config.yaml
n_head: 10
positions: "rope"
tie_embeddings: false
init_out_by_depth: true
MLP neurons of a small language model. Each row is named by its layer, matrix (gate and up: input weights) and neuron, and shows model dimensions 64-127. Each number is 128 + 24 x the weight over its row's rms, rounded and kept within 0 to 255. A neuron's up and down rows have the sign that makes its largest values positive.
A block is one neuron, or neurons of one layer that tend to fire together. After each block is what it responds to, as a language model described it from the Wikipedia text at the highest values.

L5.gate5 [169 111 142 108 145 122  94 112 118  97 168  56 131 169 145 130 119 118 114 149 127 145 115 111 155  89 113 100 121 178 122  97 138 128 128 125  98 130 131 142  86 120 102  84 115 101 124 138 123  63  99 107 146 117 148 148 105 123 117 142 103 124 133 132]
L5.up5 [137 148 162 126 107 130 104 156 173  99 158 133 128 169 144 128  97 127 118 107 149  85 163  98 140 133 111 172 167 150 152 105  95 168 110  88 109 132 108 154 101 135 126 138 155 122 143 137 134 134 141  74 120 132 126  82 135 122 147 116  76 149 107 126]
L5.gate306 [125 144 149 141 131 119 137 155  97  94 125 109 131 123 127  94 141 143 107  72 144 148 129 150 149 123 125 153 108 172 141 118 154 170 143  50 110  94 118  94 149 106  80 173 121  76 128 107 178 128  83 149  91 151 126 128 106 167 143 152 144 123 187 147]
L5.up306 [131 131 133 126 147 141 149 114 153 131 172 138 153 170 133 101 161  83 142 126 151 122 154  95 147 119 135 121 123 126 141 108 140 104 149  89 181  94  89 170 140 141  93 113 143 100 118  95 152 126  90 136 110 101 129 145 132  85 122 115 107 111 108 154]
L5.gate343 [185 123 133 117 139 138 132 147 121 148 131  70  83 142 115 122 124  91  92 116 114 153 134 140 139  88 101 150 132 122 164 100 113 139 168 126 132 126 106 175  72 100 101 142 114 125 144 123 108 126 158 162 102 128 160  90 132 138 162  98 120 100 139 149]
L5.up343 [115 121 160 101 110 114 187  96 108 129 132 140 147 130 111 110 119 165 128 118 129 120  50 131 156 145 118 103 167 111 122 142 152 108 119 168 108 167 143 129 151 138  98 142 142 115  80  95 135 151 137 143 112 106 107 142  98 144 143 128 118 119 149  99]
L5.gate352 [143 142 138 160 143 168 133 150 122 144  97  74 130 145  83 112 105 127 131 153 126 104 115 165 163 121 127 119 120 126 157 149 163 155 102 122 123 106 118 121 115 133  99  95 162 104 152 146 137 131 128 137 123 123 118 134 127 111 122 104 154 106 139 119]
L5.up352 [157 109 165 118 142 105 134  72 124 170 122 106 110 124 110 115  80 124 142 125 145 158 159 142 161 152 125 155 179 156 130 122 139 128 161  79 182 165 129 137 102 138 175 103 106 105 146 126 145 112 115 126 116 111 151  99 108 103 129  94 123 104 116 103]
L5.gate407 [170 107 141 160 129 128 154 112 111 122 121 103 112  80 191 164 127  96  86 115 133 132 119 163 133 105 113 135 145 137 181 116 114 149 148 149 158 143 103 136 102 148 108 112  90 179 147  85 133 116 156 131 155 130 181 140 117  92 129 139  93 145 154 167]
L5.up407 [163 127 137 115 142 118 136 112 105 156 104  98 144 107 107 117 112 139  89 100 150 184  94 120 133 134  92 132 114 150 163  79 115 164 136 188 155 166 152 101 150 112 116 110 101 117 113 164 124 117 105 147 147 126 123  98 160 118 132 140 131 107 142 166]
L5.gate429 [150  99 149 134 103 125 180 146 106 122 160  84 132 160 108  98 172 136 110 146 123 121 136 158 127 121 123 139 114 125 169 115 119 114 120 140 139 134 156 116  63 146 131 131 143 138 103 108 142  90 119 138 148  74 130 125 135 122 143 169  55 140 118 162]
L5.up429 [116 130 106  95 140 141 143 120 133 120 124 128  99 150 120 131 107 100  82 165 146 155 139  99 105 112 140 122 125 133 142  97 101 133  94 115 131 127 162 134 102  86 116  94 139 133 139 173 183 142  94  74 125 114  84  95 167 142 130 118 127 140 139 129]
L5.gate430 [131 154 136 125 105 112 157 143 134 137 127  84 121 143  85  87 110 104  94 142 140 144 141 192 134 122  70 162 106 151 162 121 133 106 148 103  89 151 143 170  61  66  99  94 139  89  73 177 134 141  80 154 131 112  99 122 126 152 138 142 131 140 100 150]
L5.up430 [174 124 147 119 112 174  99  80 135  94 120 103 139 171 152 173 159 112 157 111 116 142 118 167 118 102 144 117 110 140 153  88 141 108 171 133 143 137 152 150  83 141 106 146 142 134 150 131 127 123 107 117 130 141 136 138  80 140 116  96 125 133 135  93]
L5.gate484 [211 112 120 122 134 128 122 149 128 113 128  40 167 155 104 154 161  84 114 112 157 121 129 128 122 116 130 149 136 153 165 114 133 144 123 134 107 136 154 119 123 122 125 112 142 138 120  92 120  96  89 130 142 155 144 147 107 116 193 107 114 137 146 186]
L5.up484 [144 160  90 164 129 112  92 159 118 153 144 127 148 161 115  96 129 146 144 138 149 114 129 145 119 108 153 121 168 121 158 150 127 133 129 129 139 167 149 133 118 109 134  95 115 119 122 104 125 152 127  69 109 141 157 110 107  91 143 116 145 144 139  76]
L5.gate535 [112 112 136 142 142 154  89 141 105  86 144 132 122 134  78 141  92 131 106 133 165 122 123 143 135 119  95 139  95 138 136  81 138 112 165 112 113 114  88  91 138 133 151 138 158 179 118 102 145 133 153 148 119 104 143 124 129 161 128 155 112 140 117 118]
L5.up535 [134 134 141 130 131  97 132 133 101 164 126 125 127 145 165 147  90 117 147 182  98 139 117 125  92  97  90  75 167  98 175  76 162 142  99 123 173 123  90 173 112 105 138 163 114  86 151 153 148  97 139 118 149 169 130 145 118 140 122 126 117 141  93 137]
L5.gate541 [143 147 129 149 108 108 144 133 132  85 154 100 109 118  88  98 129  54 126 152 120 103 116 163 146 118  71 109 123  93 156  93 155 138 153 130 133 113 142 118 122 150 112 153  91 137 115 148 133 107  85 118 112  81 125 114 125 115 119 119 148 140  88 142]
L5.up541 [108 135 156 116 122 141 122 140 127 143 157 128  88 101 166 140 130 109 142 127 106  99 137 129  98 126 159 143 153  88 118 146  94  95 147  87 131 117 135 115 121  76  79 130 128  54 132 160 129 138  71 115 132 137 126 142 142 161 154 134 134 127 179 138]
L5.gate558 [117 133 115 122 115 113 134 129 106 135 130 122 157 112 143 152 115 106 102 120 149 139 118 106 157 146 117 139 118 150 142 130 138 101 152 157 118 146 108 109 130 138  83 121 110 155 109 115 171 126 117 135 133 127  87 148 120 139 152 115 117 137 133 185]
L5.up558 [132 118 181 133 135  69 135 125 122 123 151 116  89 167 123 151 135 131 146 109 163 155 137 152 162 129  85 155 146 151 146  96 121  97 101 133  89 192  79 130 125 124 112 116 140 143 151 113 149 126 130 121 116 153 118 164 102 120 174 102 122 103 109 163]
L5.gate573 [144 137 157 127 129 134 112 143 195  91 132 100 115 116  93 111 152 125  99 120 130 131  88 150 145 116  78 127 106 114 166 125 157  81 138  94 147 132 122 171 114  92  72 139 135 103  73 100 185 155 122 134 107 123  78 105 105 129 166 110 143  94 139 128]
L5.up573 [144 140 123  90 136 169 163 132 131 175 150 117 121 135 140 119 151 122 132 108 139 144 140 141 107 139 173 161 146 123 112 129 174 127 126 169 111 132 139 131 139 161 144 125 108 116 115  84 175 122 126 146  93 116 110 138 128  84 168  99 125 108 109 110]
L5.gate600 [177 171 160 149 112 162 144 174 121 154 125  95  37 142  94 123 146 134 126 154 156 145 134 116 110  94 144 146 125 136 171  61 143 101 132  98 163 115 148 128 146  94 126  97 127 130  83 106 116 133 133 136 158 116 136 164 123 129 143 106 148 100  98 104]
L5.up600 [155 158 138 172 125 136 133 166 138 161 166 133 108 111 141 114 111 145 121 125 100 154 168 165 111  58 122 123 123 127 156 122 126 128  74 155 128 147 107 134 128 132 163 138  73  79 128 151 163 124 137 162 112 136 140 118 112 147 138 164 136 130 130 117]
L5.gate615 [160 165 151 121 143 127 144 121  78  90 125  90 113 146 163 113  87 117 109 150 101 134 143 125 145 128  97 101 148 162 143 163 118 122 126 104 112  96 111 152 140 127 129 125 110 127 125 161 132 132 143 133 171 140 150 126 107 111 112 125  84  68 109 147]
L5.up615 [141 125 134 185 135 171 144 161 143 129  80 125 125 151 107  93 130 171 152 157 106 128 160 146 131 171  99 121 129 151 126  73 110 166 101 138 105 104 144 133 139 125 131 108 143 128  80 194 102 129 130 111 143 117 141 134 101 116 134 118 129 145 127  85]
L5.gate738 [129  96 122  86 121 137 146 142 162  92 122 111 142 120 101 165 135 146  86 139 151 176 108 122 139 109 125 150 146 177 120 135 156 115 132 108 134 155 111 135  86 135 133 129 124 150 102 118  99 127 128 148 138 154 110 113 123 120 130 162 117 138 156 167]
L5.up738 [111  82 105 163 168 164 160 120 135 156 136 117 102 125  87 165 164  91 132 149 187 144 155 132 133 112 143 146 134 130 133 150 151 129 144 128 106 175  95 135 100 128 110 141  94 154 103 143 118 117 141 121 150 139 156 158 117 100 156 158 118 183 127 121]
L5.gate742 [110 152 132 102 116 167 158 104 121 140 103 139  99 154 116 107 119 146 169 149 164 129  78 119 138  84 151 155 168  87 143 141 105 142 120 118 160 107 146 132 101 131 143 113 113 120 105 128 123 133  96 120 130 122 133 110 105 187 123 117 149 125 121  94]
L5.up742 [127 143 167 125 119  85 131 146  94 113 142 149 119 158 111  94 150 100 140 141  90  72 127 127 121 130 112 111 137 126 123 175 138 152 139 117 129 135 162  97 160 129 147 141 122 102 125 106 132 135 135 163 155 166 132 164 151 150 129 111 131 159 135 115]
Responds to: Newline after section headings

L4.gate213 [144 132 195 155 152 130 136 129  80 134 107 115 104 141 190  68 112 126 157 141 141 131 126 141 190 135 113 105  96 157 131 159 133 142 135 133 114  98 107 134 139  78 126 116 186 128 136 152  94 119  59 139 138 119 125 134 173 120 119 109 146 110 118 112]
L4.up213 [139  89 140 165 110 124 110 146 128 123  92 130 129 138 138 108 114 160 147 189 138 128 130 128  91 127 136  88 101 126 105 145 143 154 135 153 101 123 111  93 148 111 145 105 125 128 160 145 105 125  87 197 130 107 117  74 131 121 107 155 146 149 142  51]
L4.gate434 [133 164 139 159 136 132 113 150 164 166 114 130  63 123 138  84 142 150 161 128 136 157 143 155 115  82 144 131 104 156 104  79 171 123 122 121 112 139 138 128 152 122 117 101 145 100 134 124 159 106 146 159 149 133 106  99 136 115  99 135 154  94 125  87]
L4.up434 [143 115 112 132 115 126 176 146 141  81 101 120 149 125 108 135 127 124  84  96 135 135 129 135 129 160  97 148 132  88 112 108 104 138 114 170 132 135 161 114 123 118  92 140 116 139 156 136 107 125 141 110 113 179 173 138 149 138 152 113 148 115 127 173]
L4.gate500 [125 135 116 155 107 103 114 133 109  95 103 126  96 105 126  89 138 112 111 137 141 123 106 123 141 121 151 155 127  70 164  89 128 103 172 133 142 138 155  63 117 126 140 123 123  91 135 105 154 115  92 173 141  97 108  90 131 124 122 121 130 137  80 167]
L4.up500 [131 120 138 118 129 139 129 130 107 126 143 131 122 147 164  98 128 178 111 134 163  71 111 113 142 114  99  88 159 122 132 144 143 139 152  86 117 136 115 153 164  79 154 120 117 130 114 152  63 138 150 157 128 175 139 146 137 134  98 113 120  99 147 129]
L4.gate724 [118 161 194 121 139 135 111 144 135 116 115 150  96 128  96 114 128 112 116 123 169 144 113 102 137  64 108  88 123 109  89 108 116 152 110 176 126 126 101 127 137 122  89 133 119 119 114 175 120 125 130 113 111  84 105  93 142 113 105 145 140  91 150 139]
L4.up724 [124 106 130 147 105 107  97 150 152 134 122 132 130 125 167  87 151 111 165 126 135 121 104 144 146 140 111  87  87 167 109 125 126  91 126 153 127 154 129 147 142  98 165  85 180 142 166 125 112 139 138 132 178 143  97 130 161 115 137 150 115 137 164  96]
Responds to: Early word-internal fragments

L3.gate304 [134 135 165  92 135 121 102 149 106 135 145 119  82 147 126 105 119 172 153 132 123 136 121 134 122 146 125 104 136 100 143 161 143 123 153 132 172 110 133  68 151 157 169 159 117 165 103 122 129 124 126  98 159 104 153 169 149  97 135 188  95  98 133 129]
L3.up304 [ 97 138 115 142 148 126 122 155 169 146 142 130  94 166 149  84 126 132 144 155 131 111 119 129  93 106 129 116 101 128 116 150 154 135 144 146 108 145 124 144 162 150 164 164 178 132  97 152 101 141 101 120 162 150 116  90 139 145 146 143 177 118 143  70]
Responds to: Consonant pieces inside names

L4.gate37 [139 103 147 134 131 135 155 128 191 106 120 112 137 123 159 116 104 103  98 164 165  92 127 136 185 144 144 103 133 161 127 125 154 113 125 144 170 131 117 108  95  84 170 145 107 171 100 158 104 144  95 137 119  99 112 112 137 115 163 144 111 129 142  96]
L4.up37 [105 116 144 152 139 109 125  79 144 111 155 153 153 135 144  90 148 130  41 133 120 114  91 171 149 136 146 102 131 173 171 104  89 157 124 144 145 161 120 102  79 148 135 128 104 126 103 143  93 156 132 125 132 116 133 119 146 136 122 114 134 127 112 126]
L4.gate151 [145 122 124 156 125 141 148 145 104 105 147  86 140 115 129 127 127 114 107 118  90 137 121 115 137 111 111 179  98 154 156 118 152 127 135 115 131 109 111 114 116  94 146 128 128 158 136 124 104 115 119 127 126 111 117  61 115 141 110 127 106 113 133 102]
L4.up151 [142  85 138 170 131 121 150 137 114 150  92  98 148 128 132 142 156 110 165 145 106 115 109 110 116 129  72 151 137 112 117 143 139 126 136 156 100 113 119 107 156 148 141 144 121 155 114  98 135 148 114 172 157 149 111 116 145  86 145 113 149 112 140 164]
L4.gate421 [158 135 137 127 103 158 148 135 119 131 117  87 132 138 100 118  96  94  89 159 114  99 130 121 166 140 125 159 124 133 158 136 109 134 129 136 158 121 122  88 144 111 134 161 119 149  95 139 128 114  94 116 199 136 143 107 130 128 170  94 118 151 120 136]
L4.up421 [101 154 123 154 123 143 137 104 136 142 147 154 160 120 145 158 121 173 126 138 107 118 130 135 188 121 100 157 126 170 155 125 139 140 108 119 151 105 101 155 189 123 149 131 111 129 109 119 143 183  97 105 134 124  98 107 121 141  87 120  91 127 145 132]
L4.gate694 [117 140 138  95 124 119 149 103 101 123 139 129 157 129 137  79 141 144 100 132 104 102 114 120 151 170 144 148 147 139 198 142 123 115 124 123 128  94 138 149 105 113 115 132 116 186  68 141 142 144 124 120 144 108 147 142 170 105 175 139  95 158 124 150]
L4.up694 [115 138  93 154 141 115 123 147 115 128 156 124 161 156 101  84 136 113 140 131 140 151 188  68 149 118 140 107 141 144 149 124 141 183 144 112 140  98 107  75 128 136 145 152 139 122 100 115 151 120 146 122 131 144 116 100 129 132 139 110 176 113 130  81]
Responds to: Section-heading line breaks

L5.gate9 [139 114 168 115 123 132  99 167 132 109  87 115 116 178 121 104 127 132 129 159 119  91 105 104 167 121 129 133 151 139  94 171  85 116 128 168 121 132 128 120 141 100 164  86 173 132 118  84 139 122 118  91 126 119 148 112 136 130 121 189 131 153 132 148]
L5.up9 [114 155 145 133 132 110  86 179 111 133 154 121 180 121 126  90 166 145 206 132 102 144 157 155 149  99  96 112 148 109 191 123 167 146 151 116  89 169 149 135 120 133 113 144 127 122 129 132 126 104  96  91 132 101  98 116 109  97 137  99 145 130 113 112]
L5.gate38 [135 140 130 137 121 101 155 148 101 142 130 104 119 164 128 170  67 167 109 126 136 114 106 138 171  71 115 144  80 114 140 135 128 125 124 146 178 152 111 116 121  98 121 111 173 118  85 139 141 147  97  98 128 116 111 140 129 141  96 126 148  87 117 139]
L5.up38 [137 141 108 152 122 180 130 140 116 131 144 123 127 179 136 107 168 163 112 165 113 149 129 148 144 128 141 107 143  95 140 100 129 125 143 123  92 111 128  87 141 145 156 140 157 112 134 141 160 119  79 176 112 115 126 114 124 126 102 136 115 129 115 116]
L5.gate130 [125 120 118 136 125 159 131 139 127  98 137 100 103 129 131 110  78  73 125 119 137 117 131 102 145 155 120 146 102 128 135 128 167 119  99 129 110 126 126 119 124 110 136 125 154 127  59 102 161 100  60 110 147 124 109 133 164 139 109 144 113 110 132 133]
L5.up130 [126  77 155 132 114 142  94  96 155 127 115 111 161 172 148 144 101 109 178 130 121 100 115  99 119 150 135 105 154 134 132 151 121 142 123 125 102 144 162 111 125 112 179 124  89  76 111 120 104 125 104 102 105 114 156 142 160 115  60 184 120 132 148 114]
L5.gate138 [135 138 146 131 135 161 107 139 177  95 116  96 138 107 123 104 147 164 100 108 153  82 100 138 186 112 110 128 101 106 149 148 179 132 153 115 105 171 129 131 136 122 132 128 120 122 134 147 115 129 124 148 123 143 112 185 173 101  76 126 156  98 140 107]
L5.up138 [120 128 141 111 123 111 132  89 138 123 134 120 112 136 163 128 128 128 142 159 176  78  82 142 111 116 114 155 126 129  96 126 142 111 147 114 139 166 188  89 108 103 133 134 145 136  91 136 145 137  75 124  92 131 164 155 122 126  80 148 120 120 123 113]
L5.gate275 [131 142 112 152  71 111 169 170  81  89 112 143 151 122 138 129 135  92 110 121 150 118  97  96 182 129  93 154  77 157 100 121 112 134 163 108 137 124 140 111 125 161 130 131 138 189 110 121 128 143 165 143 162 154  83 145 119 112 126 118 134  94  96 130]
L5.up275 [ 94 111 133 146 108  88 126 154 111 171 116 144 102 147 138 116 135 140 121 116 124 101 170 119 119 122 169 119 134 132 114 132 140 138 146 121  96 121 123  93 111 106 136 115 135 161 150 163  89 151  87  92 136 127 121 154 140 127 120 156 150 125  73 143]
L5.gate281 [108 146 150 137 146 156 116 130 109  85 118 139 115 185 134 103 109 144 129 117 111 108  95 106 133  92  99 150 116 131 111 144 154 140  80 120 179 150 110 151 120 111 139 106 122 157 109 157 149 111 117 119 128 114 156 139 147 115 113 151 121  87 117  97]
L5.up281 [147 143 137 125 122 132 136 145 141 122 140 123 176 171 160 117 154 106 133  98 128  83 115 127 159 106 108 166 139 123 111 114 108 166 138 150 109 106 154  89 118 123 112 128  88 153 113 151  84 150 121  83 113 114 191 121 114 140 147 144 116 164 117 110]
L5.gate323 [122 155 142 144 135 103 151 208 104 112  95 107  94 101 130 169 112 134 138 159 208 136  98 123 164  96  90 115 107 116 138 115 152 150 103 106  88 117 115 144  99 134 132 138  97 118 104 127 170 118 109  82 145  90 154 125 119 113 157  90  84  93 157 132]
L5.up323 [139 114 120 112 128  96 109 114 138 141 110 132 133 116 107 185 164 174  95 100 107  82 113 140 122 140 155 137 103 104  74 154  96 121 144 114  99 151 110  87 154 114 137 112 115 177 142 155 142 124 155 122  92 120 166 116 159 133 114 147 138 100 157 101]
L5.gate390 [134 110  92 105 106 147 143 129 122 152 154 151 143 136  69 140 155 126  97 162 129  99 137 146 122 113 156 113 139 135  91 150 115 151  87  71 129 144  99 136 116 137 105 171 114 124 107 114 151 129  96  90 123  98 122 136 128  77 132 115 160 143 146 146]
L5.up390 [110 122 136 137  99 165 129 119  91 148 120 134 113 166 110 135  92 115 117  99 142 105 114 159 155  79 137  95 102 142 165 112 119 140 127 130 119 109 102 135 144 125 115 109 143 143 118 133 140 150 104  87 174  96 119 122 136 123 114 111 157 119 158 168]
L5.gate503 [127 187 147 104 131 153 138 131 139 125  97 125  95 153 156 104 164 129 135 164 118 101 129 138 114 105 120 134 165 155 109 111 114 155 131 136 146 113 144 105 130 148 141 123  96 144 154 112 131 121  96 105 121 108 147 116 118 120  94 141 122 115 109 106]
L5.up503 [154 141  72 159 120 124 101 126 119 138 103 118 154  96 132 106 111 153 104 126 119 106  74 114 111 164 138 120 120  72 103 116 137 124 162 147 118 120 164 104 181 149  95 133 129 128 170 157 118 132 110 128 150 140 124 161 115 133 115 128  92 118 137 125]
L5.gate530 [172 144 165 115 111 120 137 132  95 113 133 111 109 126 159 104 107 138 113 130 137 149 117 140 120 126  55 140 148 180 125 132 144 146 149 139 121 124  65 123 108 124 174 134 140 178 120 156 129 102 134 133 144 114 135 132  97 137 163 119  88  58 136 145]
L5.up530 [157 127 133 148 106 129 116 128  79 131 134 137 120 143 110  93 126 142 150  85 141 152 114 131 152 166  77 108 152 126 139  78 119 147 131 130 113 114  97 106 142 136 142 116  96 167 120 160 153 139 100 122  94 143 151 161  93 144 180 118  84 124  78 103]
L5.gate627 [145 131 119 112 135 101 133 106  71 131 114 110 139 141 138 116 125 112 122 133 161 105 144 154 125 131 115 100 149 119  91 138 127  98 128 118 116 152 113 129  98 159  94 175  89 111 110 123 149 107 141  99  99 111 146 144 122 113 125 167 154 120 143 132]
L5.up627 [122 138 124 105 137 111 113 151 125 172 123 134 124 123 168 119 125 155 147 173 107 157 110 140 152 134  80  98 107 145 125 138 138 156 124 110 139 123  99 119 128 149 138 132 176 169 126  91  92 127  51 138 100 177 130 120 150 154 112 101 138 114 167  75]
L5.gate659 [115 146 119 161 136 166 137 149 111 122 126 125 120 148 101 117 119 115 127 100 149 124 105 149 133 131 126 148 101 118 133 111 120 140 129 113 112 121 147 178 136 134  90 156 109 153 139  97 126 139  92  94 105  95  98 127 125 174 115 100 216 121 119 109]
L5.up659 [122 143 142 106 134 148 120  99 109  62 135 136 130 121 104 153 126 128 184 132 113  97 123 111 124 148 144 105 117 124  96 109 100 186 128 131 110 155 174 110 127 162  94 118 171 128 120 127 158 119 169 145 132 124 101 140 127 113 124 153 146  91 127 102]
L5.gate692 [110 123 147 138 143 165 108 141 120 108 166  85 110 125 100 126  96  98 107 157 165 144 112 120 150  88 123 161 119 152 198 170 108  97 107 139 147 114 131 128 110 173 156 111 122 146  94 112 168 157 125 121 167  99 126 139 118 148 151 107 140 114 134 126]
L5.up692 [118 107 116  79 127 106 136 137 115 154  83 146 120 143 144 129 149 114 153 149 104 117 136 115 133 114 127 107 173 141 120 174 159 163 106 123 123 117 123 119 146 159 134 131 146 134 141 153 137 133 115  92 149 134 104 102 140 132  96 126 131 130 122 101]
L5.gate783 [147 141 145 121 158 191 106 142 112 137 124 130 115 132 118 177 129 122 165 148 106 138  83 119  94 145 127 108  82 123 153 164 110 152 149 153 118 169 118  65 147 126 138 112 139 118 101 108 163 146  92 115 135 101 123 112 146 177 106 181 106 119 133 138]
L5.up783 [109  97 124 162 132 107 124 110 139 114 100 143 135  86 113 133 159 127 113 152 118 145 141 124 143 191 122 109 139 154  89  96 139 138 112 165 105 115 122  90 106 125 148 155 111 152 133 106 119 129 144 156 160 134 131 123 129 141 113 123 140 106  96 138]
L5.gate800 [151 105 155 120 146 160 104 141 137 118 149  97 142 111 171  98 158 127 116 177 136 138 115 132 117 133 150 183 168 130 158 111 138 107 126  96 134 141 113 102 138 138 126 135  85 104  95 139  89 123  89 130 138 112 153 124 106 132 118 157  68 134 117  83]
L5.up800 [111  98 139 146  99 159 129 144 122 145  96 134  97 117 112 110 103 130 169 109 157 136 103 153  97 183 139 150 126 126 127 179 111 151 120  85 149 150 162 103 130 144 115 122 137 111 127 143 127 136 110 119 156 144 142 118  83 129 121 118 114  97 109  87]
L5.gate824 [127 161 129 159 136 105 129 168 107  90 165 112 118 153 136 105 130 119 109 149 102  87  99 173 146 128 102 149 124 139 132 120 121 126 114 136 157 127 109  94 126 132 133 100 166 141  88 124 124 104 148 110 128 122 144 135 151 154  91 134 123 121 166 131]
L5.up824 [145 118 139 166 107 183 138 147 148 142 149 149 163 114 102 149 157 134 160 103 130 134 124 165  85 111 150  98  97  99 103 116 118 131 104 117 107 139 126 123 118 155 112 150 126 138 119  88 136 116 134 128  83 159 123 153 143 142 135 124 111 118 137 107]
Responds to: Mid-word second fragment

L3.gate316 [151 134 172 158 119 119 125 108 122  86 132 112 120 164 135 100  96 121 137 159 137 132 101 153 167 107 126 149 124 179 139 172 162  89 159 129 101 146 131 142 113 138 137 122 139 144 108 122 178 105  88 161 172  72 158 109 167  94 111 170 131 114 155  72]
L3.up316 [156 108 109  94 132 170 130 101 129 126 146 112 171 154 137 130 137 149 140 159 137 160 139 122 134 170 167 173 133 124 161 165 120 150 153  75 138 128 111 151 100 201 134 149  93 145 127 124 156 130  68 144 144 104 130  93 145  95 107 139 122  95 134  92]
Responds to: Section-start boundary tokens